python train.py --num_hidden_layers=8 --norm="rmsnorm" --rope_theta=10000.0 --bias="none" --init="uniform" --init_std_up=0.0361 --init_std_down=0.0 --learning_rate=0.00159 --beta2=0.98 --weight_decay=0.073
MLP neurons of a small language model. Each row is named by its layer, matrix (gate and up: input weights) and neuron, and shows model dimensions 0-191. Each number is 128 + 32 x the weight over its row's rms, rounded and kept within 0 to 255. Numbers have three digits each. A neuron's up and down rows have the sign that makes its largest values positive.
After each neuron's rows, "fires on" lists the tokens most often at its 100 highest values on Wikipedia text that the model never trained on.

L5.gate301:124076165100117135093102161117101142125096154156145187100051150097063092112123142097122030097082133160102087102116111116124163138163179105112165155094126083106156137079109108138108134133116138088067169077114127201169189103156111138142129141123157163140127073127090155151112147151169108145133121087110129126120116121117150107173093098105129102118072183127103133039081137124100082110069148121158131124152130134153078101149147102091127108103142146124102152123092135127060142078132172150087189090153166129145134132151186153142231143149059170090122164111133109105141189164150102159
L5.up301:064129151086128145114118090151117145140088124186129174123081108152143131103109152128127048152098118163129154158110090128132155137095163177164138132096150168176178122134178105089149117127190137156116112138111156106139118091165082160129133149157158123134132125177176194154121140112107155136096121198119106116103113177107160113117143109111083141147102206080157117135185188151141162117137183104132085112108132179158120147141085084095164096099079129142092067118063148097068149089173174146143170155110111130089084166182178153108198176098122131145171156032097121125109143103164109160
fires on: "es", " who", "y", "s", "ors", "ings"

L5.gate29:121155074141144122164139131115125102110062136062119128166129115107136067152094091108070112135166125136046107107073151120138135130194139141090101053210070129098071166042146139177105129152155174156129145106126097091152121143133128151148056175128172149101146151106121171127169107104058148129074175124164087096115134136148120086151135132067121087155132122103142060196117109182160083122185098114133157147145175142126133082122143138089102119122146118155081138132137128116110199109112089111053154122171132117169131134138121132143115147119070165165100098167132146160104112080126103107
L5.up29:088104111122105118131162216138127089123140132161171043153173058123092075118126140047113115122166129131137092126157057142169064142173125095101130158181106133106098115084105126132119126103116087070147114095110120169138109160087185129114088115131223111091169147160140132112122119086120142072095128110156180067095143167154117078145112105094113084141108131108107071160124082123155128121124120106122114098137145115171145131105132143146086140170135109100147135107087129128156131199173115114107170121145163133115151118200189160079095127152098135147112168157148140107170211065075112101
fires on: " in", "ec", " a", ":", " A"

L5.gate266:082133133116164164179115111171106188141111141111105126147145164169174174098112116176122074116179180171139147157071120151068110086106173115125066177145077103091110159152128098200163111141182148157140133090148094131127123144106150182117120102133141200126116109118119109124149139157119159150138187120163066126107157122149139093131131087054093136148117137164128101176087146195144087118159132112086158118100122121068139123100133110143152131096136104158053134058113037127148153160124123106140141127156172156098135038133175169099193103115104141146192151115146128137098109140090077102
L5.up266:106140154099149141063142075141113141131193085168116063129194138206140114129145093147217123158156089121167142100169127130120073124082120121107079147056123122136107106109149130136163079123142144120158149065136120099123150101148094142165170151109137157141123143169089136131155129120137202203120128138130088130145099207208140126150090108082131132156148155041135069155114133153171096156148146111137153134122126135134152135150117064176127095157129149124155099095152073114122112177076113132157089109123179159084075091145091137129138122093106076170143151094167086113122102195128136180
fires on: " his", "ical", " their", " of", "on", " its"

L5.gate81:127207163073146120100086105136143169151127143137131146146125168091134214140200193128171113086097179112133124136083131143132103170098099125149201149205099174061150124167141104142144156107154115159138113168186076153144128164095101123140158069107149134087150096109101178138136157189144167176124106123114182132133126121154132137124195171113147095097196159133171082111169140184102141164156144160129185126119098092133105073157113116086160103132161087153096113184099128072103123142199112102133125142070135120162139067123132120110152116098140128163104142140112126155135155109053125154
L5.up81:188138127104086143157075098145111151092108150105146093125109125132132049141156178168090082118109154124092145114147038126124141092113072175160108144207092183141065191149110138115170147140082141097108178148152140199072158132114103124120143119145120073191159142090159195133126172187126152169171083178158133121140127161147122114126150145132144091074171132155139072153107131131130117159147159114132099180144138164148120133185085085101099175169094131111090050137140158108099161123111111149118067149161188134122150136115078141141141122083112143106138136108128136149108143109110056191
fires on: " an", " An", "ult", "n"

L5.gate467:096095131136143137048094081141125141148092068167123151096074116102140149099094107093127108137169207151162108111126108135093139126130148163117145128104088098137137137167185150102148148103099131124116105097123149152138211156159029141122152090122166126083138143102154155064072141156132161196077107147146086063107129083130090067177121141191129091080156192152124093122128176144121161079148081166086155107136150163078055099112084172087149183177138092127129122131141117077084137145145112110141131055123147156133152146143145179103150126111132155096132145109164127166113095088153132130
L5.up467:173154052110158160124130191156152096094139098120140137094181128130135164124137183141148145083152125165114124135116150119138144143155197134136140138077127089119124125113141127096130176185125132122139095164157158128132126084151148120158097046125140158170158143096051132078130176119134175111097082117095163097124149106128143207093127123098121113162100047182218145118130088115088140185150133130101134096087117121052148113177114158153146133088170166136174164115171118098161134147107143086132094161092111167151121174186101078144170084135113103048138148132137050080162143163138140147
fires on: "m", "ri", "d", "n", "ition", "ir"

L5.gate355:195162117126103115171092140194129156182128158108120154123131094105107113131180184150154085136162078131150103238090137137193096142134110134093163192119149122060126136162094077148110169089150132159138132101153157161113107152138170080137129109145108154146137169150115153165154191213135139131108083141129161144119095060134138151136076106132126150148179175122118152090132152099141185152133165166149136154146131103128113073081162197082095141087100111151091113115120124120166120153167127127061178171125081126126089177146092150151085107135129145076154109122103084152110110195081157104
L5.up355:092149161168163137136147176155108169068131152101118116151095097135100179173079129058120095185099085100144114162128176063171136153147163161119099153130102118059104148085089132099153083210110138098116167116169073075117119107188101080139192132140124084071172120130116099126106128110155120087065135110105114161078065072118080147084078090151157138146148082162161144146140137151132092181148134073160162158101140088106147173135106167136125144179101113074126150189066137118095141125115114128131128139126116161117175141099110106132107104148121121113108227143165142132159138140138105135
fires on: "N", " of", "ong", "ry", "b", "+"

L5.gate133:124118149113141098141122145113137126144123097078129109088170071175178149132076152164125120085209165121124206149085165154141127102121154112175103110164131129189109181125119143180091093163193094132146193145134141125168091141205124148152116122100113157134178134130113134061104206183098123074145151104079091120127085121118102101133119171102182178062125063114082095108160170137107077112134131169137062075107109087098104132154105115175094093108124105117101109122127141141161146155156122187050150135110116150124166107091135169174125119168168126112168143081156109145164162111133114129
L5.up133:138136100152209101144175143071164114117158098128085160112133151129121095131189119176116079069183104195092115144158115124104175091098165082121119139111142072116073135204134188087146128180167149098106189125117134113069161117158177065154111157113120108088144123100130161105109101150076119126125182122157079129077151091135134124167103137137137156130136113138096120190109088108135156111098123088108125132082156097140116112094149176128124108156116116108117100121083110148090146175109063158099174126104123085129170088200091159127153101155170078109122082097124148175103163149161103037
fires on: "est", "ff", "ro", "ast", "ter"

L5.gate54:122189150182192124153170066081068091148129094153116178164116127119129143103131117120144119194157131145110130151150119196206140129110169111126133137153087131171143162126164138138132148147169116157131099131136094152102119133164113155161113083139179125082162162158045103087109137155144146161111097123106162086066124102113139150114105072153093177171179120107161102172090098191181147191115174161076128112144074072092123138127082074156172116097115087157129063080135117117096129177162190124114137129134113132134161150167106148123143147062144112108143194101142101074134105080137156116
L5.up54:139151122093147112146060161139176118123119173124048137104116125139115122127161097161153157094120129089098183139129203156111129145098135112155100138109139120115140088119158193140160118166141157171059095147169131072084102134115135073183143128095144143117093145138120116175137145124148104177145132140114062157100210081118139136095177140176134128153109045087098134151163169141090076138114128147122130066153103159116133182198097105118143103152155143111088118106124115120083035135112106049191087139094104142118119156132134080154126195129109173110185121133113153204134111097106100164
fires on: " c", "ri", "gh", "ur", "op", "al"